config.yaml
norm: "rmsnorm"
norm_eps: 1e-06
rope_fraction: 1.0
bias: "none"
init_std_o: 0.0594
warmup_steps: 0
batch_tokens: 16384
train_tokens: 112500000
MLP neurons of a small language model. Each row is named by its layer, matrix (gate and up: input weights; down: output weights) and neuron, and shows model dimensions 0-127. Each number is 128 + 32 x the weight over its row's rms, rounded and kept within 0 to 255. Numbers have three digits each. A neuron's up and down rows have the sign that makes its largest values positive.
After each neuron's rows, "fires before" lists the tokens most often just after its 100 highest values on Wikipedia text that the model never trained on; "fires on" lists the tokens most often at its 100 highest values on Wikipedia text that the model never trained on. A number after a token or word is its count.

L8.gate187:081142137139094143101103172095168095105167129135119094093088120055112134121117168137135154125112138113127091107143158156171116138172139056137093114089060074136102173111082119128098102183147165129125161151104121130164092177138073151153139089109120131212124125164135116123197130108081127126124148103109152098184081163113157141120123130167189082079045117114126212122059132132176090138111
L8.up187:081134125097146084112093180077157094097124064154063107212116170117107158085135087125164186167144162079121123091140130124145105168142146158117094119107106125193072153118151200118141087101109072208114116195159089123130108184164068126116057178067131087141129092156144074112140144094130127144132162152152100147124093136119146101096109124099128147118148102068095068112119076158104089142158
L8.down187:063113084146079110147122140178149107089147174130155112144186152090125104164150121150150116122101142126135138103111102158146155150075107111078134176134122142178129099125115128124172058134082097104172149122140139149113124117147117144088159121103082177132119161114120074151176108106106031179121114072103141137107167149107130139161186116103179128144144099081134145087090115101102126066093
fires before: "as" 25, "\n" 21, " R" 9, " A" 7, " G" 6, " " 6
fires on: " |" 73, "le" 26

L11.gate143:114175174152162097085135156120148120132109096136112095155124124185105152136128164153096082139140142143124166147098162064086115097121171119133159165065131075068132101159069113099146142153145106131176084109074123175143141122125106114072070081177090140157112161203213135130141129095159139162160131192110089122161148108098109126136142099128185105149115166107166136106132095112122200097184
L11.up143:063065130157138121121173108072121164087156139147040148192122119147116134084155162112112135139067145114148139136116084118118133111140099162082065149100115137105106098091150122129086140110188139160170139089131105124142122145109137116123191133071109221148133119132129126149146151167171149160091101132144177149093152092144087189078213185185074129084087094131145153143140175145129123109122
L11.down143:092069189099134168120142144093128102098062085143115191143112088153083162105151139146114117169117102114170117135156122178146091143109139136163112174109160147134116095147168140149085128133138080109120187133172089115100120132125144137150161157092113187127123148177205121157135184170099118217115106172107211148134175148172087181110143167219112118067099087126187124104129150140123144133115
fires before: "h" 60, "her" 6, "t" 6
fires on: "p" 44, "at" 17, "op" 11

L8.gate102:142128177160149139080188161094164167124172123158062110168038161142103097105149127141160125108103097176077135110076132152113119170136096085140134121184163187092113094115093174127138159131143138158142110144071133145180156125132132180115151150121144157179117141096115149134105155136113106173154099130150131107132167118154065075150148142151077116146120128144117114173065132124203154097078
L8.up102:198100135104163107114133074048153148134134103131157064165119150074115115138123086115174086152118145091123092119098104225089151121156057079198105104143142173079116123149124123151084087108111143129173153190138120157128144114175144148118127112151090088145104105121124160106126110161152136224125116124127151168107147114136054075119147105142120145154090164157166156167116162106102130072131
L8.down102:145092156104107135080136112110121113175121123103110085181140094202074152102120097136132175106186066128091132120132189167130101063152136114147128164139144116124126136226171093119105122111093088168163164120200094161109101184104149163103145101124137114045108128118129145035051158126165124073128158144100141154105104159150142116161108163149155122149129101153145126120161142115168109138111
fires before: "ct" 72, "ction" 9, "in" 6
fires on: "e" 64, "re" 28, "o" 4

L11.gate154:164158102173134112129071095089152100184126143137137100103139147110088153144123119136121140132126151116116155062191141108090158135087154191139110073101072129132192114131137140098164121122135126099154151194116125127134082084108109119133158143118125133158157170137181113181134126159106157128188123125011127133105104134093123193101159116167083113143128174185097156134085114086145198051138
L11.up154:120071128171126093240134126102126124169117158114161139079071151103094100181148114143127113119132133129141072094158148141115118099146174096150142115159113094132134174159105112119111178100111112060175110121151161147109178138085175122112177185124052109181079084126155201120175083169116217129104151099107085096068105125121099148087141129128150182171168174165103110115117069115095090159160
L11.down154:157122140135161083156122101126138138158092116128185133131121141129192088094139121134117130166143123092123141080170126154095164083122164129071073155096050065107177166203086100136154184204082128104177164113097130130152150114141212109136123109197105178110158127136112139200130095114175145160106109136140192156099098157133128097060169116119174144141136166165140071129086145172117134101115
fires before: "am" 26, "o" 22, "ear" 11, "ar" 7, "in" 4
fires on: " Ch" 19, "t" 13, " g" 12, " f" 12, " c" 11, "y" 8

L11.gate86:139130074101135144122128137081122146124124067170127135122087070121135109103144117104131125161195142109123097124117195115140129117134116175076130115122142087101105134123203075114201173119085157145113093104102100151068142148133113171051116139073113174152183129138180163148125158096143149150088119152160132128135123109137103145151136126109199170167164157069142102147181138181204126114132
L11.up86:127192123106148114125202107117138186135107111107086137060115057152129106175147177105127084142098065093133064129154140175137095073144161118071147120106115126112142076059127096163126175116129164073100194083096162123106151122069158200114103110130143136058135132132140154101136119120131131145138122137169119082135091119080179090176118169131105118087132088129123074142152100072162121154101
L11.down86:209149098159159163138141120163121161153191099154087125157175107107095083112099142104147114109096190117134041127135105098132062117128149140112168135104153161137109123171109176105135092093139118091120117107149162126143156087118137168107119189126095117197064177138193134173135115179115070142136112160151100132146139172070117062099163129124123161151129138144097078114133142132141067183156
fires before: "is" 20, "it" 16, "ic" 14, "and" 9, "un" 6, "al" 4
fires on: "m" 41, "l" 17, "ic" 6, "n" 5, "ct" 5, "il" 4

L12.gate54:139102140146081115149139163060080139181141136091100213052082062131059136163135128113117094134115133165170123117113105091135112129119107170124157091121154148173166144096181193126131125200078183151161122136091106081151100144143109083145110107097126147141081092134113176138138074124115099179165139157104138122106108136102131124120125145151097109136161110138138157050143125103152093081139
L12.up54:151091157129092148098144114137061127158083169132085157087130088188100096182093171141115085123168144138180094104109111041135121084155103170114118084162116133093097191134085125105114069104151135117092102069179078124097105106116151181121130123184104108115091054161140140126092129166156121162171115120155147152162114158097153092126052168103126077146108114094141146095123120090134157095177
L12.down54:165117145139116159125095147102140117085145153150141122102092086121051078122103084121168118127165173146170115118148117112114083137172152080128175128100149196080095152100122112174119107134123141142140163128120081095082087107151085148110123125137162167087105104117114187158096065076135186177145102143127157099082098156135096105061129127127159105168072152201156116088165191173177156137150
fires before: "ed" 21, "e" 20, "it" 17, "es" 16, "ing" 9
fires on: "ad" 18, "ic" 12, "ur" 11, "id" 8, "iv" 8

L8.gate4:050156131133147121105171123093141101134136108138134188186152152135161123124114164144110052160142092150140113156086112126146117166140086173138093186113114133099141101138135175114109131177153086090084146078144087129087200109082158113109095065135089148117137105156179128123176104134131069172096133161116055097154076111151126154096168055162065107102078129124115108079116155181119110198185
L8.up4:120102132123143069113143133151157111074124151142094108159104128109144123126136154113071080131143094084129155143123069151105172111132097176178147152136071096114082119139165162167080121165219152125131165108080121142152111134098131079094138100126171101158107134124118160138105161118221125087111159101080171157173104169111116146106098150134102104156108105082109127156151074137119129117104
L8.down4:124127120126124126140136173096112077099046158149151105154116101116156166121110089144113152110114123087103114133147091165097045135193135133136173144092104127170114161133120112113115167149129177154160157101110144163088113116095086185138111109179161161117126183123063112118107145159146110109144137154173141166128172063120134163127116128119155162177117108152093075157117103127110161059152
fires before: "er" 42, "h" 14, "ers" 11, "t" 9, "al" 5, "her" 4
fires on: "iv" 31, "p" 25, "n" 15, "d" 8, "on" 5, "og" 4

L7.gate47:174131128109151099161131146144056067118107089094068117096083096163117129116106135144122114124143068173070102116148123116069070139158142099165125129098147112112113066098089149092141138141140134092108133085107165140154093150100082117115168223109100135150117151096171122128144120169145152133125130128118103120133201189133168112110062165041134135106165197076203118119126187110148101125116
L7.up47:146151106141169192152144145150120144101182162087142134106056113177156080155181120126135120086151102132076086100183170116108151137123119117157162118140142127158131106128109110121136164131128100135101176116177126110144125151099138112146115117193174151104118106113118147189128132202143157121138162190107037156110053110111118183171111172121122170119147116146180115095142103144142120098079
L7.down47:109094125109078139155129152166148108097135154129070119125103147096128143097158169121166162138163119118113076114111084108076080131157125163117129099103148137138138119128086152142139105119165122121166164178109126151103144069178142157129078166136125126113170206144112094080087184114040050180122097124151172102134122128110110109133162135086093166160122173142092134144178125093110072160061
fires before: "or" 18, "i" 18, "re" 16, "en" 9, "ore" 6, "he" 4
fires on: "c" 97

L11.gate123:164113123141147085136117163164149175056120093110111135167111146161127133156155136168197129118112164113102154100094179159127120100116111144100145132028049143148120101102116133141089139137083111111160110096161133119133123140153103138151119160168183158157076198108143140141079159125119089143128134167109116155144123134082049125097187141109113117128102109191172092106141133172171115124094
L11.up123:105154155099198134127112128159157103069096119103093131151124161146171123154127138059178070126125150182143136136161085186184151114113079141107134061144119128102138086132086097149138099075061128123098106148149083091169140092109174181114082099118098179133103184115114137104149132122152144096060136131186150116105078098170137111134155160183144095091133153175147090156142152088166124085143
L11.down123:064184126148159110121150159154138088163161104100058123116188151121114134094119154087161139170088135096098089139106131132155136135171119022098144122173171173139135154145123100141194089117154167100119105121088101118216111135159192123142137094147189122159158073137099079166205065122137132090126103059107135131143126097139150101141094133155119127133132129192154149094115150100106184122115
fires before: "ter" 15, "al" 10, "ian" 10, "en" 8, "v" 7, "b" 5
fires on: "is" 23, "ic" 16, "er" 15, "e" 9, " be" 7, "h" 5

L11.gate27:137151105065111189162101110116133127140126113125081144175170128137051161157087095130104109079190143095142110122117142141159116166080129108089098088112158105159122130138200100145131081150067174097053104165127123162060157087102111110124097107115093114137107074107142131164141128140123136098080121137071072123151106133067146120120108127134162096119169143098187120074118139070133055183055
L11.up27:096149081093089088124149154086084092170152110163170124153164133141079162112094094127169128117185130149152139089111171102182088137165138089149115152165159122162154114139136160136164093108090134119093155122101080167149101167166132118161090172137081177101126099132127178158108188099135187179077187129063147200163098173093143103124118165147177121161136145084124156159096093092140075124113
L11.down27:192186134100131159114117155115138112151116139132107132164117134134096234158101128101092186124203112118156078137136181148200136123078113130116177108136115125150117104123151125152171105159148106148121201160097112170127133118078128153171177128143185178148064136111151127124119159127146149145109098115080126173170136136094125141128113100164123141123100099116085108124097080099123087110117
fires before: "1" 26, "d" 13, "2" 12, " " 10, "up" 5, "v" 4
fires on: "0" 43, "ol" 14, " |" 11, " " 5, "d" 5

L8.gate127:197095141144152085084154169136118066148154117095169128099157145174120135159159107123144123129152174110111124090141096137126131107179145121107180130116128080172122156149134174067067083105077202129086117134113125097120117112058094093100123059171101103158110138146097103154098152172082180126054133172103159133196121116100167186046110137182124121075074129139122082121085100183118163185165
L8.up127:178119130093176178127107142078065193183135140086140138189095065133093132167157093142126131119121103157112124105160113146101116137120072123142149129139090084115124093099119147154160160131095193101163070156183123211153173119144110041176181119114128150130068146126116093108159086106112162139185114103087144105147146173094127150096128126109132134131157063136138138127127143119100152096087
L8.down127:168127164066084069057147103123133060066137181113164163149132062105146121154130145178086138143153175132185139121140144133122117148069092155153124113135153122143141118117102196157130165046095141075142088115090151152129167115120109110122132151082144175100140136109135073146144106172118107112140130109079185098160066083139216165145145103130130142119165107075112117138106116123141127134075
fires before: "ay" 25, "ial" 15, "ies" 13, "if" 11, "ard" 11, "at" 6
fires on: "ec" 46, "w" 36, "f" 8, "e" 6, "em" 4

L11.gate60:126118132108156159184106164090176172128165150130070182144150132165176137125073079128126094220173143133138121154154148134120095175126096107140112081155075186219086131122107161125152154118156149130094092094149085086181117095076068140187145085130120076105087100108163134134082098111139083134101113077137089107147103123083122105155108157111127139075134070154116122096123129149128161150116
L11.up60:141095155139156118139099123075149124151126102063114081157122082171150146152091159091182120174174111134103157097116113136111182183122156135114102127119135143094149148136135080153019111158121133136132147124107152121118115115151109173112123125073093084146115118112128057143126115057081143140087116077152144087088190078176105131110131128181085118082114072131083164140160095167107112120107
L11.down60:196117131104154047101161173060136127139089150120148187215116163117141170206138166137094192117166094079165161072160131122092093147177139090150116130200117168107162121103139092124089135149080150150154122134176113154129129136127134184141169112092132141128085138160133115164092103142171129150080128112176149154088167102130092078152192153138103135124143132142167170151132151179095111158178
fires before: "y" 14, "o" 13, "ard" 11, "b" 8, "at" 6, "f" 5
fires on: "o" 69, "e" 14, "ich" 4

L2.gate105:079098216112149146156083103163161189079122143082104163145157085096127116142165161139152119120142125139127183064116171110135151110073153112101131137111123128106068112169126105106128113103135115156052159194116131142128196098162071129075097072156102191203058134126148112192109109090191143095134117135088086084102119132163160079092124120133124137097140122183096172110131132127157073120137
L2.up105:151108157126143173139100120140128201148178156094185201126177140131125164136089147107163130140183203062102144143077136131138130150051143096123138133085177101143073125136100111126105091108148140125115139158137106191119114145119162156130144139054119109087119116138124107126116090089206099155141131134134148170152039119144136153173056124141145100096162133104105205095137175128115124148113
L2.down105:113107102115116154122132103128126111184161126104136152137195129147116170086126145117058155138163093172138163181096133147102125126194096064157150122143120130158141164145135121164154084118063162194074135149142117148099126159086158145091152120102138131110129067073142133156092124147128132130065146086044178163108141130132113056143144191211077109216141128125138133111088196153105047118147
fires before: "1" 38, "2" 18, " |" 8
fires on: "0" 92, "er" 8

L11.gate100:134156140120178185111127142111153133153092034138110115152105187149172071098166121122196167129170174164116154092148121131159121146122103190129157114129126076135113103059125164146166116155110113181088140131126153140156140163148089085141156100102183120189105119131122116135144115150142102083085099178149153189098157208117102051101127139172082137101141124133134151171186129134143069135101
L11.up100:101153060093172141159153148136167150169148143109106136066112037112092105117160159200092153135095139157124109120117091138124119147137134158182099146083092093108124097125145083154142046150081144127149164143157115168162162145209121056174091134120124154151189127143061121146170120154137161188108113100082137141091139098099106104222151159104165156113164119129141167113138152134145073173141
L11.down100:139173127201057131147087091142111077120132125124128123114125171179103167075175139142192140098125113141154152109136114114167119117064107117162172133104167100121070117130129158123177105132135117170087048150139177183099112142168128127113170174103192075173086126117118117150099124139100142103124067162168183155119215146197218082127138087140134137122191168145140147133133163113139149115114
fires before: "s" 11, "c" 11, "st" 11, "j" 10, "d" 10, "ter" 8
fires on: " in" 58, "ub" 19, "b" 11, "is" 7, "en" 5

L2.gate135:187108187153121154122079141098130137134075146041132152132081128120077178127154129158122097148082132144131118166137128100215144172091051102148136139158100089146122118164123139153121127127127085092107118141111079162139113131113118082151133106111165090188119101113056180147127157128181164112176080135198129112079150096170133085099152157134144121111141143108173118151164100105142104126107
L2.up135:131202089117161103156129089122123162113142154064126071161100123123113103099095153104136132148149113129105113137101105113140135167124158108208086117129176106162121103079089122158105089136210139100086186128125112141087113123132109104105138115204126150118162138146108085113131066101122174069120127155145162093133145181165182108049195137081140185150087141119162079076082152155112107182162
L2.down135:161120095122155145132108096162113164174153089101111113113080134161141155115123075131125099132129107149112163110154114163119144104091117176093167051145086115109150115128094133114128099108149080122065159158142139153126080225096107152138139124077173096120175085152089099126182111128123109089132054077106160168115173200143126079088119105120173112164060180157209117175135100135061114144138
fires before: "st" 21, "c" 12, "d" 11, "n" 9, "m" 9
fires on: "y" 32, "ub" 27, "c" 21, "d" 20

L11.gate4:109105145132138127150160137125161130124118128092196122117140118148078132135145102151129151068098070107161131121103105169157175143121140107135153178154122134125103109085177146168113130144110164128098155073182105121131133197167076131105174093151112127153120034162125094143163130127151163181157185067126100157058090064099142108126115129146079136194128119144108185128121123092124182141130
L11.up4:176151065109105110115174084160108174171128134162098159084090127177162092126059122139057157182133135116105114134090146075111099108138198153128093145151107105138118157151097118095178125117088175087111104074181137175110140189171172172160181128097121112101154152153179081121114115127134160151175098140098085134113174084177081081126125161124094106113141172156134131094153164128169089092161
L11.down4:098132127152115092151122121122200080117164111111107212145071144068140105098107111126076148160162118096125192102208180113141129140121124126147133136117084140134125114124179139120133093129094157089166095154139062135093135208170141082098157129102151108122152113147116147140116200142150133137155099109095153169117136178171119097096181157135111117132112142161148033137174107134123105118153
fires before: "at" 29, "ate" 22, "ated" 17, "ation" 11
fires on: "im" 23, "r" 18, "ar" 14, "ig" 7, "d" 6, "i" 6

L12.gate113:126084169072056118085112037109104133126052114117148218149094099141154104178128178144110135151150090092131114097108099115069142124134122145136168134196122105153097150069113154132161128154126171166130092069168146107137104146105212130138094166117112142174117116130098114115110119126131125138144164109099191122159093110091095116169120165118153140167101147135115128109089137048128204127065
L12.up113:113111100149120112130155176118174076127127110166145192141145102188152067202159153180152108136074154084147150111189146114162105072134165113154131114154195095111118157150162133086056165118131137125156159127131121159151154141108085130141095162098093100166076146132135139075104168129120084125176137146072113087165117134128127169164098115201131118114096109154175096089088104109103157173140
L12.down113:114205134160141144191129123137111134149136172127172124072180105088049112187091154183116132101125147146132113122146106091145116124098160154180122132151160171167053076104078130138097172150176134114116153100122154069099093158125119171171177161148161154123109097160120086133150088113161155126149156087188112106083108131175146134120073143130169060127129143124100143211133121116099122116095
fires before: "e" 50, "ing" 8, "e," 7, "er" 6, "es" 5, "ter" 5
fires on: "ag" 20, "g" 12, "it" 11, "ic" 10, "id" 7, "p" 7

L6.gate66:108178100179154167111109165067124163120101146111185126084129124075127142133096103115130114081144133133066086162097136126035132119159129145150161080147146193091142129118116131128170116145137106108097110149121057152133214094121135104181119184147104143125139199113192151153089162085145157121086088134140172123176081145094114114138153121187076121111117168139147165107113135118184150130099
L6.up66:117181097119144169161133163147126149088163131087210143122161154154117106093110125090136151108133089162135104102148098173162157090116130102138144079160174101169145068119079115133123171098088126150143120151045120143125172091163115101104127165195143122076089129122106143128093122122137129097157109054113155149133093083165052154113122146143112074094122155085160220207095068136195134217108
L6.down66:127116136144129131132163132153138130165165142099134095200149150145125129079105111102133185163163159129138095082161119180234138107108115114174177103161162090135197115133108110118123099058188087146123144122127118130145119123105126175086137111132183130169065111083153125102115145112130170150139105135139162168111112124109118157097112143116166147157126095111192151171126150184113151148060
fires before: "y" 28, "ep" 11, " of" 6, " in" 5, " the" 4, "v" 4
fires on: "e" 49, "ed" 14, "en" 11, "s" 7, "o" 6, "ro" 6

L12.gate38:110130105139156115111170166158142138114089079140083205141122140148078124099133130099170158102076063114092129095171125161144140106129183093149124183158075127145095156066115098154165167126140125098104133123153176100212111114108182084162156067180165198161148078173097151156072154123106139116120091135081152143138079083168148146099131136139174131130152118130136102093156132100139106159136
L12.up38:133117107059151093109119153104119131144176094107142135093090116033114103133121124117096143139121096089137112186083144087157116160166155186117138175128098162134190097174090155129144074126143151135177130137157112066075123132135141164077180135170133082115145101179105141090146163145140186137137113062127089167128112139097116098161129157064097060155123140150143150150123120117136140099191
L12.down38:137130091076129124096108129171105132100173119105103166220101096120117182133130079161107123144144152076076128178138119145123089185145081133150070193124115176103094139144070158127127135167100132121178119138107148091115136095125136140206121136144179174125072127109171128115118126148097109109119106113200127111138132138199165102113121193134078089172102077118103042106142161190151193156176
fires before: "ated" 27, "al" 19, "at" 15, "ate" 14, "ation" 14, "b" 5
fires on: "u" 19, "i" 17, "er" 15, "im" 13, "or" 6

L7.gate127:090159048176120174092129123108115080119140102091075031117157198105143110100178127141135131149113098184120165145102078112153111089086187092110045152104130105146094155100139163145141135123119135201086151140094168108109140181166142127120160160133102111173086108117054121112115143106093147119111149113174104144135158097096196133108112136156158142100111126159147132126119119167111102079147
L7.up127:079163100131132187105100122106138114158106206090128160158185146116182164122135110080176083132132138211140107125155164119148135125090120083161096117065197133073100089214099117081126139111151079120181045178118132151128168141158088109054152148144134139105181158152171124143113126167031109110092131153128146171116149131086097128144191110092162123173163132098123139102147122218152154133178
L7.down127:119101140060068140119117129099153070114140138086102089140078111088156135090093102161111168145170169147155149115148124082091127166093198135186163155084148122125108097125099180123152099173133133105149120142117093116125164087090121123117058106110164145124191144104195192107160144162154097067101164158174180136122160083161121147068116150137123135144147160128188156142141130107091149152092
fires before: "ic" 17, "ers" 9, "ing" 9, "er" 8, "h" 7
fires on: "et" 28, "f" 20, "it" 17, "n" 8, "on" 7, "l" 7

L12.gate91:112097164123150122103167094150091132120091146184136153143132129094122186133104108127167163186158098146116159088117115151078142169143137092118131125171102128124114128107130125054167154098147176095100132107170124089127152119134077149115159205099076080171113130183111162193177146090130138135147135154099091096128129155139132120148096073165142118107098113109130135110109177125144151182141
L12.up91:158097141139138169090149160114141086142120116127061139169092136139050156127093094122108117124152170166163122122104137107123104084134138178129138143147146185138169185143171116100182126143121155108070165127156105122087108167135143105166108132095074145090101156122151207090118054118140112067175141050121080140159040103093141111177164109178154085156128150102131129093165169144169093158132
L12.down91:180114115069140168102138129153092114105073083118115148116173139104132090153105080085161161145088146102152150147098126180090109183090121097148133105095099143095080124102182143117123106087119098092100123133115105135084174178157066139139133123109127197157079164125087119128134084162176151121075080184100166100107125162112112095202120102162141148153128103120133069071194102081077131120092
fires before: "ate" 30, "ation" 24, "at" 21, "ated" 10
fires on: "ic" 12, "id" 12, "i" 11, "m" 10, "u" 10

L3.gate98:070164133153124149116120107140178132033120120164144092089145166158129173090140150052144145112116088086162110160102076108126136181159126076135133090110172133087103116108101150190163118125166160128132145194150062125175165125120078108055130117128058105178124138100088135157150129130135080157137142143163078142153123089133117130117147156135143135132117131090129124118165170153112165127133
L3.up98:104168071165090105124099086126106094196121099149110119085191064153182119116126084157116219152176145089150104124153112133147134054139152090158210106127145085082156121161114125109112138141149130158099104105133070140138125164180180113128102182105103134112115096115124160111149159115111089041170110140113068140190091103121097103109123142110139177084156106097126160143124091125096179116154
L3.down98:093136075118154111139085139179097151170119115158078112123131118109166147026153098141152139108150130136141077169107122128151144090159140161194138141122100099161128129122108157146161132157198149194140158179178135141118114125134111118102072099172149180177167132156126130140116096172106093096122146130097161066069152148089168111107057113083113159143121105129087118065113105128063123125118
fires before: "ic" 30, "er" 9, "h" 6, "ain" 6
fires on: "us" 31, "od" 15, "ed" 15, "t" 15, "et" 13, "ot" 11

L6.gate147:135120157174193129115053105162158186087136120115159119144126175134127147133090074158117130072148125133130126067127087164117139099114152181091121174130088066143151134139130131157115068149152170123103158065153056108143121129121147172122138142144157136192123139165077147123107059117099108164108104122135183126131146116148093123137165077117132081164148156139106146096121206136119175160189
L6.up147:143084201087113136149059166173138089091123110072129122150116115159128141091076206121153122142172125090116149195114100123146165134112119175160143095140091076109085101151097169163148085158146146084144114121119115112171136118071084088170171115162131125129100124202138134131111099134179095109041159126128142148176153170111115170138158105117120091134098120120099096140137137090132095139097
L6.down147:163140137168159163141138117125152133180137043123121118146129110107204143093159187118112104139091167124158101171086093134131155138130194097142139163107048178086162185111105139094114179128160139130141118103120152124136149132152093185129101135129084107143139082133103124193088099151128162115111187120079086063187144192090125132091146164209145143120136134102134102098147166163163146158128
fires before: "t" 28, "ter" 22, "e" 8, "f" 8, "am" 6, "ort" 5
fires on: "f" 66, "ber" 9, "h" 7, "ain" 6, "gh" 5

L11.gate135:133162178164165100134140130133208113077147138199123071108131125070118126122162197160142132185149139150159107086140211091175116083083072114088075118069100166119070090127159128105179074140098157157069135085148086158157076122173138124099130058073156118126101143097116121168118135194143115145105117134157121115088156131078144123124117132131160095171149158184139139129131172134162124145110
L11.up135:124158201137064106153126110051174123075162142146100112178202110152155095129126175139156162140090180164147094161112116149134052118117139131124079108143093135143122161188128180131110087139142146157162149121107149180143097129153109105132172130152122102176161105101107103104106147147097136152148092204144134104103116083119148120116160096126162163101125129132082142154162208188143091174188
L11.down135:087121077112154184079156159148122117136179088185141117178155121097081104161170141152163104152188100163168139133156094118068072191132121181136219153085101138150133147106142143125107149180083148151183114063132156093095153106149100145105144178153076101171110071100064111137111142079119140175114189148117125107178090179155137112110175107149142096074118127139102089127176135163137127190153
fires before: "n" 36, "ar" 7, "." 5, "it" 4, "k" 4
fires on: "ig" 34, "f" 16, " h" 8, "o" 7, " W" 5, "og" 5

L11.gate162:115155165118139165114153170175164112159179055122135139100124073164147140120167167141128053100146142110120157094119092115129145180135152064130157163066126177164149128139151118119156118127127162136141119137140136118073189072155140138118063148103094131113174132199119109085157151139092129112163135144154153082158060105113111095147133187093152104155066105078124125144160150182146143159105
L11.up162:132080119093114180127094142086117104105130122095153089188073129132126212145192118173120084110156145181145121131095118164187078095099144127178125158113113096112130128134125143212096133129079146097140165146095158110142155111142099113185095138107092114102158129141153088121073110159103195132103119083127096128130173087103097122144146090113160126134148118141081103184135180101110112135114
L11.down162:162113151093171136075147136140117095141148180091106086105131101095112139127087151130149150150165121152057186135109095149118129115139151121148129186150127164171160127114158126111137148151125070134151132157142115119207139197144131189068110142109120169076101110176153133116117171161140107136172071073186151167182089074086164104106134154144163124123153107068159148101103168162127119105164
fires before: "ard" 19, "ay" 13, "y" 12, "e" 10, "or" 6, "," 5
fires on: "w" 35, "b" 16, "t" 14, "j" 8, "y" 6

L11.gate25:127077097178122092148133123149089044128080159142114142125118158083102156163142115097137178132165107120192160147153131065093144109096121141093092102118128118110131116154115164134108068145117077179157109144148139091143105126131078097078109156227197101138117150119148118059169134122054123196172175149128180124166104134077057119150125091202132141141142184085073118192115165169167123168128
L11.up25:119098114162144088124088066176106156070160139101132131086083128144168160134143135138134104172200176156155177091099116076113133074107106113148100142119177144100131110134146123103092074134190074141107190082149162169104155155126113109138139090149121155143103097037134130132096101140111107112157153115134102198091170152111104112120176123157074137150120164093094196154114159066132136125164
L11.down25:120110145106152140142147109096129109080188109112115143141040111083128102128130034171137064120115137120127098068135162169134163122166108129132122134141120127123156092112160123147145139176089125113177107079130137148191133107114145097098148152078109070123139150107113137111083198124151075128159186115072079122111174095197105098095111128111192197140115106122126107098082161152155147088167
fires before: "ion" 48, "i" 16, "it" 6, "e" 6
fires on: "p" 33, "is" 21, "un" 17, "m" 4, "ul" 4

L3.gate42:122136111124146112121118105130045180164140113146153169089117123110072169154194131110148128139110099142128133110121149103143106093119119156147140081125164179110199142126175128202121092151165126183103177150110146105125127069159163134135196146049131145148142143139088160123177061107124163165073142097159096162101156123155057122136120072075148157071148091139143124148101084121090059111144
L3.up42:182158135118120098185175096114117139099104102154153111167067146127169130180127153143129094098141096120000120130146050175125112173157075101160108129182120191117143157139140063174197075157134120146138172073155142169118090146146123145143139135181065101122111094186190114126144098113158151174111130171109146120092146113137091100148186069117117109104139140113151136136115122119111105097101
L3.down42:100089092149137134137153135147181030170135155133175121161148086156140100116161127099176124115156164094088117185120126110053108063139086119143142142147086145097112086157042201107107149156115144110126103131125173109127197163106100140088086111162146151096083157090150081154111157148103131169102116162158105144127122150109124137157080203120118131147085091113156120135094132152186135141110
fires before: " of" 12, "ch" 10, "s" 10, "al" 10, "ial" 9, " and" 4
fires on: "ent" 39, "on" 19, "ear" 13, "ist" 12, "or" 7, "ow" 5

L6.gate99:152087109142162104092078136210115124152170102139122112146107097111149176126135158104145209126167170110065167200165137138077131116101141081124082071106155174101116126101109109164112145098119171122145124085156121127088132116171142140135132192109101131181126086155159157135164160105105094110134094069144144124101123097093104159149161160111153142137136168068111182123150198154165085128116
L6.up99:088157127107098143169201094104138119116154142151124137116127086037158142137117133156138139104151107163113145098084107144046125149110093165167130124133186113055156166105127080092132120207081105121083190097167122130077094131133105070134089177120101125113155078057137096159145027099170149171150120091103118116063157062144130110180181128139114108113173095066146141123121103193144068106098
L6.down99:128157173134111126162172138140147136152123097161102111125060137084157080101105116124238153191160163060165151106129161162130116034117087140102161160150117131104118133079171118158064030088131132103156128135084151143180094081128102169146132182139061157149179138096087071125115073146135111075148113121121108104101118138122099119150176101116115176150163124162077094109172089125127120140133
fires before: "it" 17, "i" 14, "and" 11, "is" 10, "on" 9, "un" 8
fires on: "m" 81, "l" 4, "d" 4

L2.gate87:153092143095142135168162091108215142123109094127143204123100144149106097135071140126108123103091119108114099134086125094138115151127177130168084161116086150077099173124148088115099168171185104152101141070139171118126138105112137079174115102151115075173105098124106066122179080139142162114109135073145087149225165137187158131124118127128140136114109194139168105131164091132123060142062
L2.up87:087118155133171132101163081145157114147069149064111080105087142118132085083082138133113160113135166094158144196172133145082073148108119147142158076075100156123086061167193122100118111142141147161104089113121156146134088142132101190101075118170133103078118145153032132105144137113171070095107129111131142144088124097121140090101105180083129141156170112132145126070090157134070110155081
L2.down87:094142124120162149134124157195104141128198128146081163112083127153095134100151111227118127127137189119155150177104113092140147109097108161135136148123205085103071097079111130149155092125137150161143194112125138115073122143152152112140130123083149147121177126138090118134159145108090123151165134084102079141160096187182122092102154092111143103111100170127189177098128068183150047114116
fires before: "f" 14, "t" 12, "n" 11, "ent" 8, "e" 8, "st" 7
fires on: "on" 52, "id" 13, "r" 11, "e" 6, " con" 6, "d" 5